From a checkpoint of a small transformer trained on Wikipedia.
Size: width 768, 6 heads of 128 (1 for keys and values), MLP 3072 SiLU, 59.8M parameters.
Architecture: LayerNorm before each block, learned positions, biases, tied embeddings.
Training: 905M tokens, 6904 steps.
MLP neurons of a small language model. Each row is named by its layer, matrix (up: input weights) and neuron, and shows model dimensions 608-735. Each number is 128 + 32 x the weight over its row's rms, rounded and kept within 0 to 255.
Before each neuron's rows, "fires after" lists the tokens most often just before its 100 highest values on Wikipedia text that the model never trained on.

fires after: " |", " ", " 0", " 1"
L3.up2098 [148 148 133 132 139  86 136 142 126 159  92 187 103 129 139  65 144 123 160 180 127 121 159  75 142 146 105 149 164 126 144 105 148  80 160 135  93 171 117 167 128  83 118 153 161 159 107 192 151 101 143 142 123 168 112 145 102  67 164 128 136 126  54 152 146 131 122 176 183 177 107 172 104 170 106 151 116 160 116 116 128  70 111 170  69 128 128 105  54 129 146 185 154 121 142  97  81  87 122  89 130 111 160 156  84 184 112 161 112 122  98 130 158 138 173  64 201  76 107 133 153 162 157 130 142 148 163  70]

fires after: " |", " 5", " at", " 8", " 7"
L3.up1501 [ 97 116 138  41 153 138 114 173 143 120 140 143 139  79 132  78  98  85 146 207 128  75 196 158  89 152 117 178 132 106 171 109 121 112 181 129 144 164 106 104  91  86  74  80 183 134 164 103 191 158 140 143 117 144  81  93 156 138 131 176 177  76 140  93 126 109 147  94 155 145 167 175 131 144 136 148 144 180 144 211 122  90 192 141  71 119 148 142 179 118 151  85 106 108 105 201  58 151 111  35 185 121 138 150 150  93 123 158 143 140 156 132 117 119 137  97  84 162 135 112 135 135 102 126 145 109  70 119]

fires after: " the", " is"
L3.up1726 [184 190 119 170 119 131 144  68 128 106 147 156 136 125 148  97 114 127 151 127 106 141 103  79  72 167 144 166 148 107 116  83 138 150 154 148 184  94  80  89 161 160 143 152 151 176 114 107 175 160 162 160 102 149 119 159 133 127 172  74 143 127 136 200 134  97 131 143 150 147 170 178  94 131 133 191  88 116  80 144 101 112 141 224 103 125 138  97 171 125 108 144 129 101 116 123 194 154 132 100 133 128 147 133  65 156  97 177 134 152 115 133 180 131 124  60  95 117 119 146  99 179 142 124 207 160 146 120]

fires after: " the", " The", " a", " its", " an", " his"
L3.up2139 [ 76 148  68  64 128 124 114 121 109 143 129  76 109 100 174  88  90 159 156 119 131 153  70 139 139 110 140 139  75  81 124  69 150 136 157 213 148 115 101 134 134 113 133 116 100 119 156 104 102 187 179 167 103 133 146 173 124 106 153 171 101  77  99  83  74 114 112 126 130 165 159 121  60 104 151 170  33 149 101 145 159 114 137 150  77 189 119 104 120  95 201  93 101 125  99 160 139 181  93 134 102 131  43 104 163 121 126 108 186  86 239 156 139 142  96  97 120 151 121 167 120  99 131 117 168 179 121 126]

fires after: "\n", "|", "R"
L3.up2183 [ 86  87 152 112 104 136 112  70 149 174 143  54 130 159 136 145 163 151 180 147 144 116 134  83 134 153 163 100  76  75 126  93 177 167 188 127 148 148  99 178 144 156 151  61 148 210 114  73  88 147 170 153 121 111 142 211  89 115 100 123 132 141 139  87 203  95  79 101 130 168 119 145 183 119 146 108 102 126 151 160 117 135 148  43 183 119 114  93 110 151 109 120 107 196 125  98 144 139 112 123 115  79 102 142 179 142 132 108 109 137 178 104 178  69 133 181 106 154 119 161 139 131  89  89 131  98 125 172]

fires after: " in", " on", " On", " In", " to", " of"
L3.up2379 [139 124 100  72 171 109 199 138 117 142  93 170 152 123 177 112 128 114  65 142 115 126 139 157 150 161 147 118 131 102 113 142  84 124 123 109 166 161  54 126 146  93 148 119 159 154  58 127 128 172  97  98 162  82 143 164  83 106  69 166 123 142 153 135 132 108 121 182  98 102  88 113 172 111  83 178  71 129 120 106 117 110 122 102 109 102 171 112  82 149 124 160 113 158 114 155  68 159 147  98 116 104 111 172  71 113 113 108  79 126  92 182 138 127 166 116 160 108 152 153 163 156 184 130 143 193  96 111]

fires after: " in", "In", " May", " In", " March", " November"
L3.up3057 [160  85 107  67 114 134 112  62 148 126 142 135 104  82 139 171 120 116 106 122 190  95 111 159 147 105 129  54 124 135 154 103 133 125 116 111 171 148 112 167 168  71  92 120 240 151 128 101 132 144 143 116 150  84 121 136 146  92 135 112  85 155 143 138 102 129  98  91 147 141 117 139  96 116 118 187  65 164 136  78 126 147 132 118 100 182  86  76 119 120 173 180 118 120  98 178  66 146  52  84 137  63 125 101 107 114 154 132  71  75 150 151 133 105  98 139 118  97 132 103  58 113 150 109 126 145  93 114]

fires after: " the", " at", " when", "\n", " In"
L3.up1168 [ 74  79  88  74 177 141 133  78 156  70 112  55 186 139 143  82 109 110  63 130  93 155 138 110 124 136 124 106 128 188 255  44 151 141 180 169 156 106  48  84 105 124  80  66 130  96 140  97 125 108 150 143 167  93 107 124 182 182 124 170  91  85 115 168  87 102  79 106 164 137 154 107  85 124 174  96 106 134 154 145  78 123 202  86 112 140 118 108 153 109 102 149 150 136  83 146  99  92 128 108 133 142  76 133 156 131 141  92 140 138 165 147 116  65 189 139 124 167 128 108 102 170  93  67 175 146  55 169]

fires after: " the", " The", " on", "′", "The"
L3.up2110 [156 106 120  67 135 148 168  96 116 139  82 139  43 155 190 114 108 103 123 135  84 129  88  97 107  96 102 142 106 125 148  67 121 118 100 120 157  94 147 112 138 100 130  89 154 128 118 144 130  77 178 158 135 122 103 169  73 115 122 142  49 144 153 129 135 100  86  91 171 126 169 139  69 164  92 168 182 129 140 107 172 111 164 173 129 222  51  68 172 216 123 136 199 119 110 167 150  88  83 137 155 119 134 141 190 163 132  66 168  58 144 122 106 185 123 139 131 136 151 122 141 105 125 141 141  83 131 169]

fires after: " the", " two", " three", " N", " 18", " The"
L3.up2184 [ 94 167  80  91 100 114  99  56 121 141 186 195 163 103 153  32 113 116 110 139  75 137 150 135  92 143 100 155 199 178  98  64  71 157 178 124 120 115 129 132 148  63  22 105 163 150 164 107 103  95 121 127  95 114 119 117 126 109 138 189 121 151 147 145 138 124  83 118 157 117 131 100  58 137 106 110 114 141 120 129 131  95 147 176 175 107  66 110  84 127 180 128 164 143  27 113 109 195 144 104 173 104 116  69 165 145 126 146 176 103 160 150 123 162  91 133 136 116 124  77 147 151  88 103 100  93 113 149]

fires after: " the", " The", "|", "\n", "The"
L3.up2452 [ 81 152 149  72  69 147 123 114 112 131 119 154 139 119 161 143 123 128  75 137 128 128  96 121 165 111 136 101 148 106 169  88 117 133 189 140 120 106 102 162 128 133  80  88 123 184 129  91 117 157 153 160 174 111 108 125  95 184  97  75 157 149 126 111 176 124 111 102 124 125 125  74  83 121 139  99 159 105 135 153  68 154 172 138 118 125  79 156 113 147 113 150 130 155 164  98 159 163 111 103 164 153 104 155 167 136 131 140 145 102 111 156 109 139  89 138 106 133 169 113 110 121  70  95 126 146 107 151]

fires after: " the", " The", "The", " a"
L3.up2973 [ 89 165 157 109 131  91  93  62 112 119 120 154 109 143 159  91  84  94 115 136 126 134 133 133  84 214 191 113 115 120 186  94  96 143 110 137 120 187  51 120 144 166 103 128 152 151 101  92 135 186 191 132 127 119  72 137 153 127 130 116 102 162 154 139 144 133 120  66 159 151 134 105  98 186 144 150  97 112  74 112 122 162 152 125  83 146  58 118  74 161 107  92 155 177 199  91 138 138 140 120  98 131  95 106 114 123 136 146 152 144 197 146 164 180 109 124 132 140 124 133  96 132 126 137 132 134 116 166]

fires after: " the", " The", " and", "The"
L3.up157 [106 121 195  71 112  96 110  97 128 138 112  52 175 100 176 121  95 100 177 143 141 159 144  49 162 138 136 174 163 143  99  58 174 172 175 112 135 124 108 178  82 128 126 102 146 165 139  95 124 151 114 188  85 167 141  81 168 125 157 124 143 137 113 112 127 167 125 153 124  73 112 137 128 130 138 117 149 135 104 139 139 136 212 162 107 121 125  95 125 133 141 132  89 102  37 137 151 151 130  83 174  86 144 100 209 120 113 100 152 145 144 117 148  75 140 155  84  75  63 111 143 201 120  71 115 171  83 159]

fires after: " a", " an"
L3.up2107 [153 133 113  96 141 106  85 105  65 123 160 117 138 131 147 122 155 168  92 126 168 129 140 108 123 161 185 154  80 123 159  44 119 114 181 138  92 126 172 115 112  94 146  91 141 121 145 140 113 158 121 167 129 138  55 136 103  93  97 151 150 132 129 124 178  77  70 154  97 139 155 116 127  96 140 168 113 120 161 130 122 141 100 173 138 124 147  86  73 147 121 131 176 124 133 154 135  52 122 156 176 135 115 140  86 142 149 115 124  95 136 177  68 150 155 105 114 102 159 118  20 193  96 120 110 132 134 113]

fires after: " at", " to", " in", " of", " from"
L3.up2673 [ 84 148 101  79 134 120 131  90  76 165 110 107  75 138 106  63 171 112  88 149  90  80 164 143 106 209 149 130  82 196 166  60 106  98 204 119 144 208  62  88 128 155 128 104 183 114 163 109 144 120 115 134 165 116 128 129 133 123 135 167 115 105 167 118 146 131 127 146 192 118 106 141 129 131 158 139  87 126 101 124 142  88 146 180 119  61 154 126 136 119 153 162 125 136 114 163  76 174 125 108 113  91 107 114 161 111 104  62 133 110 100 209 154 135 132 122 146 106 109 135 136 153 125 156 138 105  52 122]

fires after: " in", " the", " of", " his"
L3.up2909 [132 171 148 136  83 113  92  77 108 101 127 112 161 161 137  92  70 122 156 133  87 159 100 113 161 118 142 103  79 122 140 131  68 121 114 103 161 148 100 131 168 110  84 119 176 135 200 122 141 199 128 126  64 112 125 158 153 120 185  79 116 106 123 184 133 133  65 110 146  97 133 111 100 139 115 149  44 137  84 129  72 170 154 173 117 193  61 121 145  95  83 157 156 162 130 128 161 145  76  89 137 105 107 198  79 153 132 141 124 122 156 188 116 111 113 123 128  95 135  92 136  99 168 101 136 133  81 157]

fires after: " the", " an", " The", " a"
L3.up696 [ 74 104  46 119  72 120  69 101  88 123 119 109  54  78 171 131 132 123 134 126 122 127 108 106  88 142 120 147 136 107 132 107 107 191 110 115 139 151  91 134 147 114  93 120 192 124 118 146 148 117 208 165 112 117  63 106  58  96 106 132  92 149 129 138 193  65 106 102 115 218 141 127  73 131 115 156  64 147 117 152 127 130 142 136  79 161  67 171 146 153 148 119 117 151  85 150 106 128 145  65 192 113  94 173 100 162 162 127 161  65 163 175 124 144 186 104 132 122 161 109  68 120  69  84  90 133 106 101]

fires after: " as", "-", " |", " was"
L3.up662 [146 160 128 138 114 116 118 119  38 148 179  89 153 107  95 154  87 132 118 153 152 132 140 112 149 162 163 143 160 125 176  91 158 179 101 154 179 134 160 116  94 131 133 151 123 188 172 138 173 179 139 176 171  96 160 147 186 163 123  87 137 142  81 100 110 145 129 117 126 194 164 102 157  76 136 107  82 101 152 142 146 164  97 112  92  98 134 176  81 130 138 150  73 154  41 143 145 120 135 125 187 139  76 101  78 178 109 110 168 157 123 136 133  55 191 124  90 172 108 109  96 161 138  67 144 112 131 124]

fires after: " |", " —", " 0", " ", " 1", " 2"
L3.up389 [106 191 140 103 108  87 140 108 126 111  69 155  72 149 122 125 145 116  83 131 103 122 129 131 143 122 146 160 184 146 177  95  70  93 131  92 158 182  74 151  86 124 146 156 138 161 131 109  99  68  98 103 145 124 155  92 150  78 121 155 130 157 146 211 168 113 114 175 127 169 107  94  60 153 132 181 101 133  92 100 159  95  93 131  75 105 175 140 155 165 103 170 150 122 143 169 116 142 132  65 122 137 122 135 102 168 132 116 128 139  82 127 124 170  96  91 154 122 118 124 119 114 131 114  95 154 167 119]

fires after: " de", " of", " to", " De", " in"
L3.up1601 [138 116 111  79 132 139 136  82 127 189  86 145 127 152 104 138 130  73 172 125  64 149 212 165  96 200  91 119 126 132 122 114 189 162 136  80  76 209 123  92 125 133 111 147 190 137 133 146 124 184 107  90 140 154 105 170  81 104 122 116 162 143 121 147 121 113 101 147 163  93  77  93 123 132 145 117  85 128 109 185 159 124 182 132 115 152 160 126 114 210 140 167  92 125 138 152  85 114 108 110 173  77  63 162  87  98  86 123  78 179  76 190 128 110 180 105 192  95 153  86 139 150 119 116 114 140  56  68]

fires after: " |", " on", " to"
L3.up2298 [125 147 109 137 122 145 144 150 110  93 143 150 108 107 145 153 145 145  32 133 125  64 145 112 109 139 142 113 153 163 196 106  96 105 121 100 125 134 111 142  82 142 147 132 213 124 190  81 121 113 118 126 184  88 102 108 151  94 153 242 100  82 184  81 105  94 128 145 180 102 121 137  67 139 106 157 121 208 154 117 137 130 183 148 135 133 110 123 129 123 150 167 100 113  94 147  61 133 138  66 185 103 101 100 147 107 147  83 128 108  80 132 137 106 176  89 170 162 146 141 113 181  73  81  91 158 102 170]

fires after: " the", " a", " The"
L3.up1263 [ 39 123  97  38 115 101  66  67 100 126 108  94  92 158 109  77 140 137 130 163 114  76 142  96 113 108 114 119 111 140 134 119 153 154 185  96 133 169  50 168 129 184 114 118 162 143 152 124  75 100 151 139 115  89  20 145 104  97 128 183 118 120 130 108 162  75  46 138 105 178 123 115  89  90 121 219 116 198 112 107 124 151 108 106 125 165 108 120 108 141 119 169 106 151 126 105 130 140 113 109 188  75 129 102 127 130 158 107 141  86 184 142  76 155 192 107 100 110 134 143  93 125  95 113 156 177 117  79]

fires after: " a", " of", " to", " by", " over", " with"
L3.up2215 [121 103 107  65 112 152  89 180 110 128 114 124  35  83 149 152 113 136 158 201  91 112  84 129 100 179 121 167  94 161 187 133 130 145 179 111 150 172 117 143  78 134 185 150 158 155 171 154 164 100  96 108 122 137  92 135 161  97 143 151 174  99 144 157 156  87 167 137 131 173 150 151 185 148 141 197 124 168 157  97 130  34 129 176  95 192  98 156 184 197 138 146 144  83 119 152  69 140 105 158 151 125 125 109 158 150 129  66 105 120  69 192 133 168 161 108 179 133 102 150 166 137 114 170 130  92 110 119]

fires after: " ", " |"
L3.up2401 [122 123 171  74 143 117 149 158 137 165 116  71 123 149  47 123 126 114 156 119 113 137 154  92 180 133 113 152 153 119 170 127 145 178 124 168 143 134 121  86  83  87 105 114 159 125 144 215 172 207 108 124 137 134 123 110 111 100 215 122 118 134 171 190 126  79 121 123 151 141 154  69  72 171 125  80 143 135 142 165 201 168 138 185  91 147 103 135 169 167 114 153 154 134 148 131 185  81 118 121 119 114 110 132 193 176  59 136 107 200 138 130  99 126 130 106 118 103 122 112 107 158  94 110  69 116 141 108]

fires after: " on", "On", " On", " to"
L3.up879 [109 156  91  61 165 188 137 135 179  84 138  99  71  77  28 122 120 109  66 179 129 101  94 174 112 151 148 151 100  92 157 118 112 114 100 117 103 121 165  95  64 151 110 149 183 159 159 183 101 131 105 154 182  62  72  80 168 100 122 132 125 124 184  60 166  84 129 136 110 170 171 136 128 109 137 135 127 175 204 103 121 101 186 147 103 117 139  91 122 216 145 127  88 132 168 148 116 123 166  51 123 128 104 142 112 113 118 127  84 123 136 120 133 138 139 131 138 192 124 140 140 131 119 121 135 125  90 109]

fires after: " ", " |", " —", " 0"
L3.up1143 [ 91 128 157 121 153  90  93 122  66  99  88 167 101 146 141 175 175 116 124 161 159  94 149 141 124 183 137 140 148 136 125  91  95 103 181 131 161 114  86 150 133 103 118 134 181 187 168 129  98  31  83 143 147 159 139  82 106 137 165 111 107  99  95 202  80 131 141 181 112 217  92 124 111 145 151 191  93 150 153  81 168 117 142 103  94 113 182 112 179 162  99 130 129 115 153 106 134 119 116 128 165 124 141 125  90 181  59 141 100 121 118 136 150 139  92  51 143  61 142 148 157  82 172 132 116 161 172 114]

fires after: " in", " at", "In", " In"
L3.up1959 [172 121 101 173 153 184 112 109 117  92 164 103  90 157 176 119 126 130  92 214  96 124 126  60  77 162 164 136 157 149 203 103 137  63 100 190 162 163 158 151 161  97  95 129 162 134 169  71 151 114 161  86 150  93 130 162 199 144 167 149 100 155  87  76  72 109 106 121 172 142 178 118  99 142 147 147 153 138 128 181 153 117 137 138 155  74 145  64 109 153 128 156  98 103  76  91 104 142  81 123 116 158 140 142 154 130 159 121 129 131  68 167 122 132 166 109 197 120 105 103  56 122 111 134 131 120 110 140]

fires after: "|", "\n", " |", "-"
L3.up898 [125 143 167 102 172 151 170 152 115 132 128  59 137 113 130 179 132 141  81 112 156 141 111 122 114 108 148  96 149 149 152 108 121 140 129 194 142 140 109 157 143 150 177  75 153 117 130 139 109 170  63 140 188 123 113 129 119 170 139 123  97 114 106 105  59 102 128  97 103 126 125  57 125 107 124  83 102 161 123 183 133 122 180 172 145 125 129 124 109 185 161  99 132 120  55  96 101  80 107 146 189 111  45 133 161  98 118  81 180 129 132 124 129 104 120 136 104 138 117 141 103  98  99 126 119 122 120 162]

fires after: " |", ";", " to", " and"
L3.up907 [ 79 149 105  67 205 123 191 167 136 113 140  69 111 113  88  76 114 147 124 154 124 114 148 132 158 175 158 134  96  96 119 123 116 124 131 143 127  88 101 119  58 106  98 120 123 142 178 119 179  99 130 152 153 110 129  76 197 130 108 175 179 132 185  79 111 166 165 153 173 160 171 147 105 149  85 115 147 167 203 180 115 113 174 127  94  84 149 120 160 116 142 153 117 134  69 139 140 183 164  58 106 130 131  91  81 124 123  58 166 153  38 137  72 139 107 133  89 155 126 123 108 214  88  92  55 125 125 140]

fires after: " |", ".", " ", "\n", " .", " -"
L3.up2062 [107 114 171 109  66 173 111 119  85 157 154 100 117 159 154 141 144 143  87 137 163 142  85  39  75 165 125 138 109 107 150 124 116 197 108 182 143 104 138 144 126 139  84 108 108 146 119 113 184 118 146 144 127 139  76 126 148  91 131 126 141  88 122 112 165 119 108 122  70 173 121 140 109 127 138 162 147 142 157 178 111 149 146 100  86  92 144 175 142  97 158 163 109  85 108 123 135  91 137 104 216 150 116 110 142 131 151  12 147  94 112 129 124 142 148 171  88 191  76 107  68 199 145  60 127 113 118 157]

fires after: " |", " ", " Candidate"
L3.up1436 [140 145 154 127 145 159 139 158 128 136 157 111 155 106 136 100 118 134  99 161 156 175 139 141  89 200 188 140 132 113 122 159 118 148 103 196  63  92 126 151 156  97 134  89 113 171 169  97 167 142 191 104 144 100 121 148 170 105 188  81 159 110 149 124 102  97 171 120 135 150 140 109 170 200 103 134 103 209 147 146 162 148 112 166 111 149 130 106 116 117 155 116  86 126  84 173 130 115 102 103 158  99 109 113 135 114  91 103 125 159 117  72 163 133  73 173 159 150 118 181 135 141 127 178  78  93 130 146]

fires after: " in", " and", " of", " to", " as"
L3.up2633 [100 123 111 131 107 110  75 165 108  83 115 188 142 122 171  71 124 136  77 153 127 136 137 148 174 114  88 154 135 122 184 104 128 145 130 166 133 165 135 103  94 104  79 103 149 151 170 154 104 119 112 153 136 115 134 146  84 159 162 188 154  53  70 110 137 148 148  71 150  24 120 108 146 160 138 119 116 148 102 197 106 125 190  59 132 119 145 158 126 187  92 133 116 134 121 149 108 138  48 136 148 156 107 143 113 157 119  95 199  76 156 143 152 136 114  74 130 148 137  33 104 105 138 128 129 141  91 159]

fires after: " was", " were", "9,", " as"
L3.up2512 [169  88 168  89 134 138 127 166 103 135 163  57 138 107  90 165 143  87 125 149  93 128 188 160 142 154 152 164 131 162 167 130 178 154 102 144 165 139 181 144 129 143 164 126 143 101 149  84 164 149  96 166 133 180 148 169 182 141 120 139 100  83 132 118  81 131 150  63  72 138  96  64 150 138  98 108  87 158 121 169 106 153 165 198 121  91 192 110 153 114 153 111 117  89 109 153 114 100 104 175 156 132 152 151 136 117 112  58 132 133 114 151 138 133 143 103 146 126 113 107  64 156 124 122 130 128  72 105]

fires after: " |"
L3.up1790 [126 159  80  66 189 100 149 187 132  78 108 155 113 137 119  95 160 105  98 178 119 107  79 140 138 138 122 166 130 180 160  85 159  94 158 100 156 140  71 125 159 110 123 101 142 117 120 158 146 112  53 191 203  99  75  68 143 103 110 133 101  81  76 176 158 106 188 179 132 191 125  90  79 147 127 112  97 122  96 125 184 107 145 227  91 147 127 125 133 167  64 152  99 132 110 175 153 115 135 104 105 146 100 131 158 165 121 163 155 148 156 160  83 143 165  87 174 119 128 137 135 144  84 107  71 141 132 117]

fires after: " not", " is", " was", " are", " were"
L3.up3028 [ 97  91 144 129 168 118 167 130 146 151 176  82 118  91 113 163 124 128 104 124 159 112 126 146 164 132  90 179 138 127 182 109 100 164 137 141 113 170 166 119 150 132 164 138 154 161 171 129  76 153 106  81 143 182 171 128  81 149 180 113 136  59 204 121  22 116 158 128 169 189 107 142  96 164 145 170 163 132 117 134 188 158 207 116 107  99 122 110  94 136 124 165 145 145  95 148  77 116 153 174 191  73  99 107 142 123 113 101 146 214 163 178 133 112 117 154 143 121  92 104  74 175 130 121 117 132 134 116]

fires after: " the", " a", " in"
L3.up1397 [122 173 119 145 141  75 121 119 101  14  48 131 163 127 136 112 122 168 148 117 113 139 137 179 134 155 144 167 143 171  95  41 156  76 118 170 116  83 115  72 139 143 133 162 155 150  62 127  56 153  93 124 119  64 161 110  81 137 113 106 151 121  89 183 152 100 149 104 140 147 137  59 112  91 189 169 114 154 118 128  76  90 138 124  93 104 187 139 190 145  79 151 128 147  89 180 168 149 140  63 160 116 105 133 142 131 128 160 154  87 146 125 140 117 123  17 122 101 109  99  97 138 171  74 133 171 161 119]

fires after: " the", " a", " an"
L3.up89 [ 88 165 139  93 135 111 115  97 146 136 114  62 129 135 175  93 152 131 135 117  98 140 176 102 131 152 106  88 134 123 140 144 125 155 122 155 165 112  76 115 168 119  88  65 161 150 119  81 115 152 143 188 122  98  94 118 128 126  90 154  94 135 108 135 128  96  56  99 101 167 133 100  57  86 141 161  97 124 123 138 113 143 140 150  95 140  85 102  76 148 135  96  89 209  63 140 136 138 137 141 175  91 117 187 129 128 148  95 137 117 145 138 114 137 164 146  70 100 185 132  64  85  87  96 126 166  86 121]

fires after: " |", " (born"
L3.up989 [159 107  97 140 122 165 162 162 108 152 115  47 127  89 141 150 113 112  85 181 165 100 108 119 113 144 146 107 125 120 141 142 120 143 111 131 122  87 157 163 121  45  72  80 184 134 167 129 189 197 149 133 184 108  69 168 158  84 128 116  98 108 173  99 133  66 161 142 122  94 123 150 171 136  82 108  92 173 163 134 157 126 152  83 103 145 148 121 150 132 154 145 144 111 130 126  32 147  62  37 148 117 124 144 155 132 140  79  88  87  78 125 138 147 152 176 115 155 162 107 113 205 115 103 107 147 100 171]

fires after: " the", " his", " their"
L3.up1063 [131  90 195  97 157 144 119 113 119 144  82  94 104 147 150 169 158 126 192 141 115  89 121  72 139 109 104 129 110 114 137 104 149 135 109 141 156 109  48 152 124 138 126  78 149 158 161  80  75 132 102 143  91 175  91 137  92 145 140 103  90  89 111 126  80 127 108  41  61 183  78  98 148  68 113 163 176 126  85 156  82 130 116 145 102 199 113  85 135 108 106 174  93 163 118 164 160 142 132  69 150  75  88 219 155  98 159 108 120 121 196 165 109 116  98 181  52  73 150 141  98 118 116 101 143 110 132  93]

fires after: " a", " at", "On"
L3.up1429 [143  95 115  95 140 152 118 130 153 112 116 130 154 142 114 177 160 122  99 113 146 110 178  88 133 158 115  78  90  97 125 133 149 166 100 107 141 150 128 103 105 133 165 139 122 133 163  77 118 181 121 121 132  85 128 124 133 142 109 139 149 163 111 133 141 128  82  80  90 112 126  57 136  96 151  97  82 126 122 175  69 174 129  86 176  71 133  94  73 134  46 158  74 130 189 173  89 159 134 184 136 113 129 164 113  90 142 160  89 113 128 152  92  97 163 108 135  70 167 189  98 141 128 102 101 117 109  87]

fires after: " a", " at", " for", " ", " the", " with"
L3.up1156 [ 83 122  87  89 126 173 171 122 156 101 148 130  95 143  85 193 116 110  76 140  95  98 120  54 166 136 147 144 172 145 158  98 141 129 100 151 174  98  43  83  99 106 108  94 135 131 128 156 134 136 145 163 194 109  79  67  93 121  97 127 131 165 143  70 155  57 106 121 115 180 111 190  71 105 126 142  50 169 148 109 156 153 212 171 115 167 100  86 131 150 142 146 117 125 166 150 123 187 132 139 120 115 158 139 163 117 140  97 106 143 120 170 106  81 228 142 179 146 204 168  95 129 133 102 123  86 122 139]

fires after: " the"
L3.up100 [144 132 180 132 114  83 118 125 136 181 107 104 117 133 136 128 158 130 116 144 130 103 121 122  57 126 107 168 205 172  98  70  99  87 136 158 101 180 105 145 124 180  86 145 175 144 157 107 101 234 154 120 145 146 104 104 149 201 101 151 138 131  81 135 144 144 123 112  85 158 120 108  80 143 111 196 120 145 120 124 153 132 137 155 106  84  93 130 109  96 149 158 118 132  85 122 145 151 102 134 157 122 146 135 122 133  88 142  84  87 138 154 126 105 119 128 194  89  64  91 172 198 198 148 122 116 130 111]

fires after: " the", " The", " on"
L3.up2532 [120 125  86  73 102 144  66  86 111 107 127 122 164 117  87  80  89 169 107 118 113 144 130 160 107 123 150 113 130 143 143 122 125 138 192 139 138 116  62 104 116 155 114  82 136 143 101 198  76 135 120 160 103 155  94 104 131 135 110 145 132 121 116 100 185 151  98 132 129 239 104 130 100 107 128 186 147 139 117 153 148 127 135 152 120 131 118 110 101 113 100 128  80 154 111 133 127 169 115 111 147 115  90 139 132  97 132 115 117  96 159 146 151 118 150 120 177  96 110  83 154 158 104 102 115 122 142 129]

fires after: " |", " the", " to"
L3.up600 [ 89 124 132 104 111 125 110 153 122 156 135 147 120  78 145  97 125 127 148 103  86 148 132 154 146 136  80 147 149 174  97 131 156  98 128 170 172 127  98 142  85 127 162 162 101 139 171 153 153 109  94 132 119 129  49  58 105 103 146  86 177 148 133 182 138  68 105 147 152 112 134  98 101 127 111 120  67 115 100 129 181  60 172 113 118 160  83 104 156 101  95 142 138 129 158 196 153 109  67 137 131  88 103 106 199 164 123 151 102 169 174 148  91  86 181  65  83  78 197 127 153 227 143 132  41 139 160 110]

fires after: " the", " The", "The", " \"The"
L3.up1051 [106 122  97 107 136  59 157  63 149 111  92  80  65 156 140 112 110 124  91 157 109 126 110 119 121 109 151 150  65 115 152 104 141  87 168 147 108 106  57 149 171 125 132 138 125 193 115 131  93 164 181 166 102 105 129 144 126 120 104 110  96 117  82 149 164 112  99  90 130 136 156  95 144  85 193 198  96 160 107 145 104 131 146  82 140 141  81  83 151 170 114 160 136 166 142 115 169 132  94 121 136 142  59 181 140 126 153 130 129  82 191 147 110  70 141 124  69 145 117  80  82 120  90  93 141 143 106 122]

fires after: "\n", " in", " a", " ", " of"
L3.up299 [ 72  83  82 130  57 107 112  87 117 158 127  90  82 149 172 119 172 110 133 164 145 102 103 107 119 139 143  86 122  99 128  59 157 145 168 132 152 192  78 147  69  88  79  82 208 128 127 106 150 123 139 148 182  97  95  67 123 130 116 170 104 178 122 177 189 108 113 128 149 191 156 135 101  98  83 144  92 196 156 120  88  92 141 105  39 122 133 157 133 156 125 162  97 176 116 170 101  83 143 101 222  84 107 166  91  87 129 143 178 113 159 154  99 107 156  81 111 116 156  89  95 121  93  86 129 124 107 101]

fires after: " in", " In", " February", " June", "In"
L3.up2088 [115  84 101  90 133 151  58  73 141 114  83 150 132  54 147 138  92 114  76 121 142 166 109 152 205 111 124 127 165 140 196 141 205 140 165 130 145 189  93 188 103 155 106 115 173 109  99  85 115 142 165 167 170 118 126 193 117 135 101 101  76 115 118  75 129  97 122  98 107 111  85 141 154 145 142 159  67 162 156 142 105 102 185  61  73  78  62 144 148 166 119 175 147 163 127  95 112 126 106  93 155 155  80 161 146 100 135 111 196 126 161 128 157 111 159 138 134 142 129 130 125 127  63 120 151 141 128  98]